config.toml
num_hidden_layers = 25
hidden_size = 192
num_attention_heads = 3
qk_norm = false
parallel_block = true
beta1 = 0.95
beta2 = 0.95
final_lr_fraction = 0.0
dataset = "wikipedia_en"
MLP neurons of a small language model. Each row is named by its layer, matrix (up: input weights; down: output weights) and neuron, and shows model dimensions 64-127. Each number is 50 + 15 x the weight over its row's rms, rounded and kept within 0 to 99.
Before each neuron's rows, "fires after" lists the tokens most often just before its 100 highest values on Wikipedia text that the model never trained on. A number after a token or word is its count.

fires after: " |" 35, ";" 34, " /" 6, "2" 5, "1" 4, " " 4
L20.up722:52 44 63 20 62 56 56 68 47 44 22 51 45 52 60 41 69 46 31 37 45 71 41 58 52 66 59 66 61 61 33 52 59 73 66 50 53 52 38 16 55 23 64 32 52 58 45 54 58 31 66 56 56 49 69 32 43 57 51 40 20 24 60 49
L20.down722:56 65 43 26 56 52 53 42 53 30 62 44 48 66 41 43 71 63 28 68 81 36 42 27 52 72 54 46 61 45 38 23 55 43 30 40 49 32 43 66 40 65 81 36 27 71 78 70 26 47 56 50 47 29 51 56 59 58 61 16 43 48 45 53

fires after: " (" 20, " \"" 15, " " 11, " was" 6, " is" 5, " not" 5
L6.up504:42 75 47 34 45 39 39 45 76 59 72 37 60 72 41 62 46 26 55 77 61 55 53 36 48 52 44 64 42 43 29 56 36 41 64 56 57 23 23 46 42 49 77 50 67 63 33 60 62 55 69 20 62 48 38 30 43 60 58 47 30 61 58 59
L6.down504:35 00 57 83 71 43 68 25 56 42 46 22 32 59 38 61 26 41 55 40 29 69 66 49 31 50 49 58 61 53 56 66 50 49 58 31 95 42 49 35 54 66 57 34 56 45 60 48 53 49 52 39 32 62 46 68 47 48 66 60 59 61 59 53

fires after: "." 37, " =" 9, ".\"" 5, "\"." 4
L22.up406:45 45 66 51 42 41 54 39 42 41 60 38 71 15 62 56 79 38 27 58 49 53 57 58 77 47 90 57 42 46 38 57 54 48 69 43 61 38 60 41 43 54 49 70 64 36 39 56 55 52 85 44 60 50 43 68 56 60 37 44 66 51 64 55
L22.down406:52 34 74 60 41 45 56 50 48 55 52 60 35 61 55 59 47 51 67 37 48 43 41 49 51 48 51 50 71 52 61 33 57 79 52 61 47 62 58 58 61 54 73 31 53 54 45 54 67 35 43 29 63 56 58 48 47 47 53 48 51 57 58 59

fires after: "." 63, "\"." 5, ")." 5, ".\"" 5
L13.up367:30 55 36 65 23 57 27 53 43 52 35 40 69 51 51 20 49 70 25 54 63 30 45 64 38 21 54 54 46 18 56 51 59 52 54 59 74 54 31 45 42 55 41 61 41 36 55 57 46 31 58 31 41 57 40 48 41 35 47 62 43 22 58 40
L13.down367:22 64 75 34 60 48 50 40 39 57 44 49 46 61 62 62 53 58 53 42 53 59 37 61 75 71 32 56 55 59 54 31 72 46 34 51 40 50 47 39 48 49 42 40 36 40 53 59 49 42 59 50 50 53 64 39 61 72 62 47 51 49 54 48

fires after: "1" 28, "9" 9, "2" 9, "8" 9, "4" 7, "0" 6
L6.up291:31 37 61 53 27 53 25 49 18 35 24 47 36 47 47 40 36 66 29 33 52 61 51 43 39 62 60 43 41 35 70 57 70 49 84 29 39 66 42 35 33 33 57 60 26 58 62 89 46 61 51 38 21 70 43 57 58 63 54 15 57 39 36 74
L6.down291:14 65 37 81 43 49 51 35 55 63 36 85 35 65 49 67 56 71 46 67 45 32 38 60 67 55 61 22 73 58 45 66 54 47 62 45 59 46 53 14 75 43 42 66 47 66 45 29 51 50 28 60 52 34 54 42 41 56 62 76 75 26 34 50

fires after: "2" 27, "1" 13, " was" 8, "s" 6, "," 5, "i" 4
L6.up268:51 48 72 57 70 73 51 52 50 36 32 68 58 24 73 37 41 24 31 51 57 24 64 56 56 33 38 57 59 69 50 73 65 70 83 63 43 40 38 17 57 51 42 69 42 46 39 27 51 56 55 33 55 64 49 59 34 59 62 47 52 57 51 36
L6.down268:46 40 64 67 53 58 47 26 35 56 46 46 53 62 63 88 60 69 70 59 40 49 42 49 94 70 47 52 57 45 61 72 56 41 31 34 56 17 45 39 28 63 73 37 38 53 36 22 51 50 72 36 47 44 39 33 48 66 34 49 75 48 52 17

fires after: "." 45, " =" 6, "s" 5, ".\"" 5
L22.up33:40 40 67 21 65 35 37 61 64 43 45 63 62 56 43 65 36 68 66 47 95 29 59 53 54 37 69 62 51 34 61 57 62 49 38 31 43 33 58 42 38 59 19 63 50 44 45 63 75 32 76 64 47 72 42 65 53 45 44 50 62 30 60 58
L22.down33:52 50 46 53 70 40 45 52 41 59 33 36 50 22 36 48 45 53 37 54 65 57 46 33 53 40 61 52 75 53 32 44 37 57 44 70 58 23 38 60 47 66 62 33 47 54 45 64 50 65 37 56 48 37 45 35 33 44 62 62 43 43 63 43

fires after: " " 72, "\n" 5, " re" 5
L17.up489:86 50 57 12 54 38 56 75 60 21 46 41 57 27 41 39 32 57 45 65 79 61 73 17 61 39 49 67 44 35 52 54 53 47 49 47 65 62 69 20 41 47 49 76 22 65 43 70 44 67 45 35 23 74 44 62 63 35 38 72 33 47 69 41
L17.down489:78 53 59 63 39 43 39 57 67 47 73 50 35 53 53 42 51 55 66 51 53 66 59 46 40 62 21 67 68 40 49 52 74 59 71 66 64 12 36 37 66 61 53 20 35 27 58 53 38 67 43 65 55 36 55 65 75 61 70 63 62 44 52 41

fires after: "\n" 66, ":" 4, " " 4
L12.up362:30 67 69 52 42 56 37 42 40 24 31 79 45 28 18 40 65 38 27 49 20 38 58 44 62 64 50 79 55 46 24 65 49 36 50 63 50 46 50 33 24 52 65 62 47 61 50 71 33 59 41 45 42 50 49 73 39 48 65 51 34 59 51 40
L12.down362:54 39 37 17 31 45 70 61 99 65 44 54 44 61 75 31 49 63 58 41 55 69 39 45 68 66 16 44 48 37 33 48 38 44 53 53 58 38 70 46 53 42 31 63 49 74 53 15 71 49 58 35 27 46 44 60 56 33 40 41 57 75 37 51

fires after: " |" 41, "|" 15, " the" 7
L2.up23:24 48 49 34 63 70 49 62 32 33 54 50 58 53 71 64 51 20 48 72 92 46 65 52 43 45 34 49 55 55 39 64 72 36 67 27 50 44 33 28 51 37 77 81 23 62 46 77 54 56 85 33 77 56 55 45 31 42 64 52 37 63 70 66
L2.down23:33 46 70 39 56 67 55 72 54 57 41 39 51 54 90 54 52 38 48 61 80 53 57 47 51 45 67 37 47 61 34 64 71 39 68 36 47 39 43 23 24 55 49 81 48 73 57 65 62 68 91 37 57 60 42 43 33 57 50 50 32 50 75 65

fires after: "s" 50, "is" 7, "\n" 5, "sses" 4
L13.up423:43 62 67 45 24 37 37 49 43 53 60 46 71 55 80 58 45 55 51 49 47 29 61 51 47 29 43 72 60 36 55 71 61 54 53 32 75 42 45 52 43 71 45 62 66 44 40 42 79 15 44 35 37 54 63 53 51 71 54 45 54 25 78 38
L13.down423:41 63 34 57 66 48 59 61 31 43 57 55 43 53 55 54 46 56 76 46 36 77 55 35 54 61 52 45 54 28 35 35 22 55 49 48 27 39 40 61 55 50 52 73 36 41 78 76 37 59 48 31 37 54 55 22 39 40 61 35 39 45 25 38

fires after: " " 33, "s" 15, "is" 6, " St" 5, " Hel" 5
L17.up473:40 63 36 23 32 58 46 39 46 49 51 28 50 68 76 40 43 14 43 51 44 49 64 49 51 29 51 66 54 32 52 55 39 25 34 50 57 73 73 26 67 66 62 57 79 50 33 70 56 46 57 50 48 46 48 57 18 46 47 31 72 40 79 43
L17.down473:49 47 50 30 52 63 51 31 47 50 97 52 40 65 42 81 61 64 41 40 52 61 43 20 24 38 30 44 37 42 50 59 70 68 54 47 40 64 61 59 58 30 57 73 40 48 79 68 28 28 56 34 58 47 39 46 93 66 62 59 03 46 59 54

fires after: "." 83, ".\"" 6, "\"." 4
L6.up576:34 48 71 12 47 37 29 61 42 59 57 61 59 31 73 56 19 44 73 28 57 17 61 52 60 70 90 44 43 36 55 58 74 63 55 31 65 34 48 18 29 42 43 75 62 60 31 70 62 56 52 39 76 51 39 53 57 48 63 54 44 34 69 68
L6.down576:24 40 29 30 48 48 29 32 56 28 61 68 38 29 37 80 63 44 60 49 57 32 72 52 68 53 48 25 39 49 38 65 45 36 44 55 35 37 57 62 47 41 42 27 23 35 37 78 76 59 67 28 47 46 19 63 68 62 52 55 44 29 75 55

fires after: " =" 44, "." 32, "s" 8, ".\"" 4
L13.up612:35 69 80 62 60 66 61 43 46 36 48 45 73 50 52 34 50 49 50 68 57 46 60 51 43 56 45 42 43 44 67 51 63 31 43 34 29 55 50 49 41 38 33 49 67 49 36 70 71 29 57 50 65 57 49 59 40 32 39 66 47 30 51 38
L13.down612:53 45 49 72 50 38 49 43 37 74 47 37 50 54 43 49 60 42 38 25 58 12 45 53 42 44 57 39 67 54 52 41 63 60 46 52 54 51 53 49 46 51 38 56 47 58 51 45 47 68 44 51 51 53 50 52 54 77 60 48 73 52 46 65

fires after: "2" 51, " " 26, " (" 8
L13.up16:46 91 53 49 60 43 65 56 66 40 44 46 74 51 55 51 45 73 33 36 75 44 66 45 47 46 49 80 50 55 79 57 44 43 62 41 55 47 46 71 49 65 48 35 47 35 43 59 37 41 57 38 65 44 47 26 42 28 43 38 28 48 48 32
L13.down16:70 46 66 48 50 64 61 61 29 26 60 41 44 33 61 51 61 50 62 40 50 41 46 32 68 55 24 43 77 42 59 59 29 67 70 48 64 60 35 52 27 56 66 42 55 58 33 51 20 78 22 68 51 40 39 61 47 44 47 56 61 45 95 47

fires after: "\n" 37, " the" 7, " Second" 5, "'" 5, " First" 4
L4.up359:19 31 52 45 47 53 51 55 47 56 25 79 61 73 59 52 31 49 33 64 52 38 44 58 22 62 47 71 21 70 38 55 57 61 70 19 48 28 31 54 52 26 44 54 64 61 57 33 57 60 64 40 29 39 61 57 74 46 23 41 34 66 40 70
L4.down359:48 34 52 36 44 40 77 50 66 47 46 44 35 64 63 18 36 50 58 27 57 48 27 82 53 60 92 64 52 37 52 44 41 61 29 41 52 40 53 49 44 67 46 74 49 45 53 64 32 54 91 49 39 58 54 32 47 40 83 75 44 37 27 72

fires after: "\n" 62, "field" 5
L5.up91:55 51 33 56 40 44 72 52 60 20 33 57 55 57 30 23 58 54 45 35 51 42 65 65 59 71 61 63 48 47 72 56 48 62 52 32 37 54 50 38 53 38 50 44 62 27 51 51 21 66 51 33 25 68 84 49 69 73 55 24 42 41 57 20
L5.down91:62 54 51 50 50 37 71 35 42 31 63 50 42 52 56 31 55 71 43 50 65 65 31 76 67 69 63 49 47 48 63 14 24 52 46 49 45 64 33 37 58 53 49 70 64 67 63 35 55 62 47 52 42 38 56 47 54 45 36 48 56 59 20 23

fires after: " \"" 20, "-" 14, " (" 11, " for" 11, " |" 7, " the" 6
L6.up421:36 58 29 33 19 69 45 51 42 25 57 64 42 40 58 45 68 47 65 64 78 45 45 33 37 49 48 80 47 52 56 58 74 64 66 49 51 65 39 44 44 49 65 52 37 44 30 61 50 48 62 25 40 37 59 50 55 54 73 47 17 38 45 39
L6.down421:31 68 52 53 42 28 45 48 29 43 45 49 71 39 56 67 51 63 68 64 64 25 58 41 51 60 34 48 39 46 28 52 54 32 38 56 86 46 39 39 33 40 40 68 67 78 35 61 24 50 62 43 55 08 65 64 50 50 70 43 57 35 67 42

fires after: "0" 32, "1" 14, " Arab" 5, " con" 4
L8.up505:43 44 57 57 47 72 28 51 43 53 65 04 39 42 50 31 54 23 60 59 69 35 43 13 47 45 64 30 53 19 48 51 48 27 48 34 41 19 63 36 52 63 35 55 32 53 61 39 37 65 59 63 42 54 72 45 46 70 78 43 47 61 52 34
L8.down505:36 65 58 50 60 29 54 43 46 37 45 64 39 53 33 59 40 61 20 45 48 51 58 70 53 67 46 70 46 85 18 60 38 62 49 42 69 83 32 43 65 64 68 51 51 34 38 51 49 69 17 45 50 70 38 61 46 44 49 35 58 68 48 45

fires after: " (" 17, " was" 16, " a" 12, "E" 5, " is" 5
L17.up219:47 63 45 20 28 82 54 56 74 61 60 28 48 26 47 57 39 37 54 63 65 57 49 71 28 86 48 59 57 48 40 68 57 50 68 31 64 59 22 29 41 69 53 40 52 50 33 50 65 75 72 43 84 66 33 30 30 52 37 44 40 52 58 45
L17.down219:49 40 76 75 76 37 37 26 55 51 53 58 56 67 70 76 60 51 55 45 61 44 47 38 44 41 46 58 23 44 55 90 39 36 62 50 16 41 71 34 46 54 88 41 74 58 57 18 44 44 25 56 42 76 54 26 72 58 24 69 51 40 46 56

fires after: " " 36, "3" 5, "4" 5, "2" 5, "|---|" 4
L20.up511:39 54 74 56 29 56 64 04 50 33 47 42 54 42 32 19 48 47 66 70 59 57 65 40 54 56 41 53 65 58 41 36 46 70 39 56 54 67 62 47 58 64 61 77 38 31 55 33 67 54 63 53 49 40 25 54 41 40 46 39 45 46 63 44
L20.down511:50 52 38 13 50 44 34 52 44 43 43 48 29 52 63 61 91 66 38 57 75 55 37 66 45 72 52 36 45 57 61 35 42 42 52 60 70 47 50 43 26 58 46 40 62 61 41 25 42 40 68 68 65 55 42 41 47 62 52 59 50 41 23 30

fires after: "." 87, ".\"" 6, "\"." 4
L22.up318:16 35 69 46 17 37 45 26 52 35 51 60 66 44 19 44 69 59 53 70 70 52 63 52 59 70 63 59 13 53 29 45 75 52 44 51 61 64 51 19 69 57 50 71 48 47 57 40 63 30 53 48 64 49 33 57 47 56 43 34 31 20 74 66
L22.down318:38 56 49 48 42 56 46 47 46 54 53 60 38 57 45 47 55 60 48 35 41 48 37 50 55 38 47 41 62 50 56 47 46 55 56 56 61 42 44 51 53 51 56 43 64 45 47 42 44 57 42 49 36 58 46 60 43 54 45 51 61 46 53 37

fires after: "0" 27, "5" 15, "1" 10, "2" 8, "4" 8, "7" 7
L17.up376:15 21 42 56 48 71 37 36 50 38 39 38 51 28 42 27 66 39 50 39 61 63 62 33 54 42 79 55 40 46 55 68 50 37 64 59 29 41 62 74 38 65 32 58 46 62 73 42 61 78 71 54 18 54 50 40 69 51 65 41 28 52 43 55
L17.down376:66 85 52 50 38 41 63 45 57 58 75 59 63 71 52 53 42 41 48 36 51 16 34 68 37 40 63 42 57 52 44 61 51 62 27 47 43 53 57 33 42 56 59 69 51 62 67 59 28 33 46 43 73 55 61 58 32 36 51 65 63 44 64 38

fires after: "1" 28, "2" 17, " Pres" 8, "\n" 7, " the" 5, " " 4
L5.up222:52 27 61 59 52 30 49 42 57 55 46 60 49 35 58 70 53 31 41 37 51 51 56 50 69 47 30 68 54 56 61 77 51 48 64 60 87 64 56 40 45 31 76 52 33 54 55 43 55 52 54 32 60 60 60 44 20 51 65 72 64 86 30 67
L5.down222:41 71 77 18 72 58 48 23 52 34 30 38 66 57 54 27 58 82 54 49 50 51 59 29 59 63 86 31 31 64 56 47 73 48 38 63 42 52 70 54 73 60 54 38 72 56 62 52 62 53 30 56 70 35 30 40 72 27 29 63 37 29 85 39

fires after: " is" 18, ")" 16, " was" 15, " with" 7, " " 5, " at" 5
L15.up753:45 59 57 39 23 26 60 54 91 46 63 64 43 64 36 43 34 38 54 48 46 34 53 43 47 84 62 43 48 32 32 45 49 53 66 65 41 30 29 47 36 40 39 55 61 56 35 81 54 56 77 51 68 32 23 25 35 64 79 55 56 52 53 37
L15.down753:45 46 64 53 65 56 48 71 28 59 17 31 43 54 39 66 53 32 33 58 35 52 65 69 61 18 25 51 57 66 65 64 59 57 46 41 47 52 68 55 69 78 46 47 57 47 51 58 45 61 27 57 26 40 87 54 62 69 60 58 41 58 86 21

fires after: " " 91, "\n" 5
L20.up278:80 68 65 56 57 37 29 59 26 39 63 43 51 64 54 28 55 37 20 41 81 32 53 39 63 60 57 59 35 47 54 64 35 44 51 66 44 45 62 28 64 74 54 39 72 62 56 69 44 37 28 32 29 62 70 41 31 38 55 43 79 45 28 69
L20.down278:63 29 32 32 45 63 69 46 67 34 45 54 66 62 36 33 37 38 35 79 53 48 76 57 25 36 25 67 60 42 50 59 72 60 57 21 54 31 49 54 42 35 75 51 51 48 48 26 51 72 73 52 65 60 45 57 62 42 35 43 50 46 50 44

fires after: " (" 20, " the" 16, " a" 12, " " 12, " an" 9, " The" 6
L12.up225:43 58 57 41 67 29 71 70 46 51 53 66 57 67 46 34 56 58 25 62 52 64 43 52 45 27 82 78 60 67 47 89 39 28 62 54 28 53 47 56 65 39 64 68 44 62 46 53 33 60 43 26 65 48 52 75 47 35 68 58 67 74 63 38
L12.down225:71 59 77 49 66 87 60 35 54 82 66 50 37 60 72 46 51 59 42 47 57 70 40 49 65 64 50 46 69 40 72 39 45 70 86 42 53 49 73 76 20 58 22 45 58 55 26 41 44 59 50 62 59 35 29 46 57 46 52 53 22 61 51 27

fires after: " " 44, " (" 15, "te" 6, "'" 5, " \"" 4
L6.up118:38 71 65 30 19 50 25 48 53 57 54 28 65 54 50 56 38 17 49 49 62 51 70 34 59 24 49 63 66 57 44 69 63 59 47 35 39 15 57 45 48 50 69 69 53 39 37 56 57 72 63 49 60 55 63 40 55 30 45 55 45 76 81 44
L6.down118:59 36 40 45 78 40 62 28 23 44 35 66 34 45 33 52 39 83 39 42 51 75 34 56 49 46 29 55 40 34 67 27 41 25 67 57 58 36 39 48 58 28 42 52 54 49 55 33 64 25 47 55 48 34 49 50 57 72 57 60 43 13 13 64

fires after: "." 69, ":" 12, " " 10, " |" 6
L15.up313:46 42 64 55 50 63 46 39 48 40 59 28 53 39 37 31 33 79 42 85 57 52 59 46 31 66 58 63 43 55 31 84 58 68 31 71 37 53 50 37 57 38 35 39 50 50 33 65 34 25 58 37 56 35 41 41 62 44 28 51 45 42 63 66
L15.down313:46 73 46 38 65 48 57 60 59 65 51 60 59 59 62 43 59 48 50 33 42 41 59 53 53 31 62 23 55 40 57 14 58 12 48 41 70 48 68 35 41 54 58 81 50 62 73 40 56 53 60 63 40 60 63 47 39 60 56 37 63 33 38 44

fires after: "\n" 70, " the" 11
L4.up91:34 75 65 50 51 62 41 65 47 22 54 62 31 58 73 58 40 19 54 48 63 47 26 52 45 54 52 59 40 53 45 51 68 75 68 63 45 25 47 31 45 61 45 76 59 72 73 50 57 66 51 47 43 77 67 44 46 66 54 34 53 36 84 64
L4.down91:28 74 63 27 49 71 67 80 64 52 37 38 39 55 83 56 49 21 50 56 60 68 54 60 35 56 46 56 57 33 15 55 54 52 61 56 52 37 61 19 44 55 33 68 29 53 52 56 40 56 76 46 51 54 59 41 21 42 53 32 61 71 65 79

fires after: "." 34, "," 13, " was" 4, " " 4
L4.up57:39 47 50 37 41 67 27 65 17 50 42 54 67 47 61 38 36 60 46 29 55 50 36 46 77 51 89 58 45 64 35 64 57 53 58 58 36 72 27 45 57 53 43 22 63 56 75 46 28 29 70 51 78 44 70 60 47 39 44 47 41 25 42 62
L4.down57:55 64 41 57 29 39 38 61 49 56 90 51 62 46 45 43 46 30 55 43 60 52 72 48 52 61 21 47 62 21 22 39 45 43 55 56 49 30 40 45 42 43 60 73 36 49 76 62 55 54 52 47 48 51 56 24 21 66 55 56 46 43 79 51

fires after: "." 45, " |" 20, ".\"" 6, "\"." 5
L5.up434:51 74 51 39 64 42 30 51 47 45 39 49 61 44 50 49 49 54 43 43 56 14 34 43 55 63 78 28 44 46 69 53 68 27 41 26 32 62 38 49 48 57 50 56 47 40 67 84 53 31 52 26 61 60 47 60 54 60 52 38 29 76 74 72
L5.down434:37 55 63 38 56 41 17 71 62 58 40 46 34 61 69 43 54 32 56 27 49 53 43 49 59 48 38 31 70 72 43 58 57 54 55 36 57 67 59 28 28 26 38 72 34 59 46 61 71 31 43 35 57 81 23 38 70 64 63 49 47 60 39 61

fires after: "\n" 24, "," 17, " and" 14, "." 10, " (" 7, " /" 6
L15.up464:68 54 64 26 37 42 77 52 44 43 44 44 63 35 37 63 42 38 45 60 62 51 54 49 47 73 47 45 59 97 44 53 82 45 64 21 30 36 31 39 42 31 63 76 53 49 78 87 44 42 47 34 38 48 39 43 31 27 40 41 69 62 34 45
L15.down464:48 62 65 54 21 38 53 66 46 45 52 76 60 33 66 43 27 53 53 62 57 22 41 57 29 33 44 55 57 45 57 63 55 23 69 72 67 63 47 60 29 68 67 28 47 56 50 39 49 55 69 41 38 74 50 31 58 57 55 19 37 63 52 84

fires after: " " 39, " (" 18, "-" 8, "–" 5, "," 5
L20.up19:32 57 37 39 38 30 47 34 50 54 50 40 66 42 58 26 52 62 35 43 58 37 33 25 60 74 44 85 53 61 44 56 61 72 50 49 46 41 58 56 70 62 33 34 50 62 55 49 41 55 70 49 51 32 75 42 49 63 72 43 38 31 40 53
L20.down19:68 56 35 43 55 65 42 57 19 65 35 60 56 53 39 49 43 51 43 49 40 47 78 53 29 61 63 38 65 56 52 35 61 61 48 53 63 57 74 67 35 25 41 67 42 20 57 31 57 45 36 37 44 37 53 55 76 30 49 29 64 50 72 51

fires after: "." 57, " Award" 5, "\n" 5, " " 4
L8.up478:18 68 64 46 46 35 50 45 54 17 67 52 73 64 48 36 51 76 24 68 55 56 86 61 67 24 62 71 38 61 36 52 67 51 55 31 56 62 40 50 48 18 48 39 56 22 24 57 49 62 56 48 52 65 56 59 53 51 75 37 46 15 87 45
L8.down478:60 42 52 68 60 47 42 40 46 52 38 40 18 51 34 64 53 40 29 62 55 59 46 77 57 57 31 42 70 23 62 48 46 23 85 54 54 52 67 35 60 57 60 58 28 49 57 34 41 34 51 51 56 50 46 52 50 33 44 60 34 53 52 45

fires after: " " 45, "1" 14, "2" 10, "ir" 4
L12.up146:67 60 36 35 33 26 66 36 59 64 50 70 67 68 47 26 64 24 42 41 50 66 51 37 62 41 53 53 43 50 54 72 68 57 34 41 50 59 59 55 37 47 56 83 41 64 57 76 39 79 56 33 31 67 62 29 64 42 38 31 32 31 45 52
L12.down146:35 48 43 36 64 64 31 59 46 38 58 53 26 43 41 77 57 70 52 40 54 45 47 49 36 54 79 38 63 67 42 28 41 61 93 58 57 58 31 79 53 53 54 16 53 79 76 45 67 52 45 77 53 26 67 70 35 76 60 60 47 37 57 46

fires after: "." 66, "," 15, "\n" 14
L4.up110:49 42 61 48 36 58 49 71 48 36 42 54 57 61 58 41 18 64 48 57 58 51 73 43 55 39 59 57 64 60 66 64 65 46 50 52 54 61 50 33 55 58 66 87 71 64 57 56 37 52 58 33 54 71 56 41 39 54 72 47 44 39 62 33
L4.down110:33 48 70 30 55 35 53 26 41 53 61 37 53 48 70 29 52 40 12 55 64 50 68 74 73 34 47 62 58 50 63 66 33 61 46 32 46 40 49 43 69 30 64 58 68 59 28 56 71 74 54 38 35 53 64 55 31 47 51 84 59 44 59 41

fires after: "'" 31, "–" 20, "\n" 10, "-" 5, ":" 5
L6.up713:60 58 66 33 25 39 66 40 58 66 60 36 58 27 37 54 28 53 40 67 52 49 66 69 44 21 29 89 32 66 39 66 67 99 39 38 30 60 64 47 61 27 58 68 60 46 69 52 45 36 60 53 63 47 41 49 63 60 34 52 09 50 60 24
L6.down713:56 50 37 59 63 43 62 43 19 43 43 51 49 58 57 45 50 51 58 31 61 48 50 62 19 52 88 27 22 59 41 80 45 48 53 44 60 51 36 53 39 46 73 52 70 79 54 39 67 49 74 76 14 50 55 41 49 32 69 63 69 64 31 53

fires after: " " 78, "\n" 16, " was" 4
L6.up373:46 59 62 46 48 67 53 34 37 48 25 46 83 23 83 58 70 38 43 34 41 80 57 43 50 32 65 67 29 61 24 39 54 68 53 37 51 49 55 37 56 43 70 52 56 94 18 31 38 54 65 29 38 57 47 41 33 41 78 57 55 85 42 53
L6.down373:34 48 51 48 41 45 39 56 38 27 34 61 54 40 48 45 63 53 43 78 55 51 52 41 73 60 23 64 45 48 29 60 59 54 34 23 76 68 49 31 48 68 33 44 53 80 51 49 49 39 39 34 48 52 72 31 51 57 54 44 62 19 57 56

fires after: " " 69, "ine" 5, " \"" 4, "-" 4
L6.up71:49 90 44 38 48 71 49 75 46 39 43 49 43 58 38 63 43 45 62 53 42 54 73 15 55 49 39 37 32 33 27 72 74 21 45 47 46 52 31 53 68 50 72 50 56 61 44 59 41 48 53 36 60 64 38 36 37 31 30 46 41 57 57 58
L6.down71:22 52 32 49 46 50 61 46 50 36 37 54 48 66 39 58 42 73 51 45 36 56 51 39 45 53 61 54 45 41 59 67 58 43 62 40 42 56 62 67 31 43 99 63 72 48 46 20 31 44 39 30 54 50 53 69 36 68 41 39 78 45 31 57

fires after: "\n" 30, " medalist" 12, " is" 6, "left" 4, " " 4
L5.up285:54 50 59 56 44 75 23 81 81 42 70 53 76 52 51 46 11 53 27 52 60 75 68 44 73 20 60 47 68 41 60 46 55 75 85 51 49 68 48 32 49 23 65 54 62 77 51 77 73 65 69 35 56 66 32 36 42 31 32 45 27 57 58 25
L5.down285:89 51 60 46 53 41 44 60 54 52 91 30 64 53 46 25 39 30 29 63 15 65 52 60 83 27 31 66 74 40 50 62 38 49 41 43 56 62 56 62 52 42 63 28 61 49 58 29 47 76 51 47 36 35 36 28 32 64 26 42 52 45 83 38

fires after: " " 47, "–" 16, " (" 6
L17.up272:60 80 58 32 31 30 70 42 49 26 48 48 50 39 37 31 51 38 53 65 46 62 75 38 50 62 57 81 53 60 49 58 60 56 52 49 48 47 60 41 57 57 60 79 38 35 31 60 38 55 51 00 26 58 60 65 50 10 45 76 67 37 27 55
L17.down272:77 59 51 47 49 45 86 58 40 49 50 34 22 70 81 39 29 59 49 71 44 61 42 45 38 22 30 60 49 60 31 33 74 48 52 47 37 57 36 40 54 45 62 59 52 54 22 47 69 69 45 48 53 48 52 23 37 45 63 69 52 67 59 35

fires after: " " 53, "\n" 25, " (" 8, "–" 4
L6.up670:46 53 69 36 66 15 60 43 46 28 82 49 74 60 82 51 47 37 52 59 49 20 47 58 35 64 33 54 33 59 34 78 54 62 68 46 44 31 37 53 52 47 64 78 78 55 34 41 55 61 68 40 46 49 37 40 21 47 36 53 35 48 74 77
L6.down670:57 47 55 69 25 65 57 36 18 52 42 54 66 48 64 48 44 58 51 42 56 56 74 72 57 43 41 49 71 60 39 56 74 33 45 81 58 50 35 49 47 40 42 56 45 42 53 49 52 29 43 56 45 52 24 82 53 56 48 54 55 33 36 55

fires after: "\n" 100
L4.up311:40 44 50 47 59 45 51 60 68 09 57 43 72 37 45 51 57 40 24 39 37 57 47 60 62 52 48 59 35 67 43 66 55 50 67 36 50 45 28 41 47 50 31 68 82 80 71 61 51 69 57 43 37 50 64 55 53 52 50 41 41 51 56 70
L4.down311:44 35 47 46 33 59 67 69 71 23 41 47 54 35 69 66 46 52 29 46 72 61 61 57 47 68 54 54 29 39 51 40 42 53 70 54 53 51 32 47 53 44 60 88 78 75 69 52 38 81 61 31 70 47 62 50 27 44 69 38 38 73 27 47

fires after: " |" 47, "nd" 6, "2" 5, "′" 4, "ce" 4, " in" 4
L12.up387:53 61 72 38 52 51 50 59 69 67 30 39 41 47 70 15 41 48 51 46 30 75 61 31 22 36 62 61 55 43 48 46 59 42 44 33 52 31 49 50 32 20 55 69 42 33 42 59 54 24 82 61 52 43 45 56 36 38 53 48 57 55 58 71
L12.down387:65 40 30 55 43 47 55 82 58 55 52 45 42 62 56 34 29 50 41 32 65 47 53 47 58 86 73 44 39 69 57 49 40 26 73 72 55 33 19 66 79 43 60 60 62 43 50 58 37 55 57 41 26 62 40 66 61 43 70 22 52 79 46 80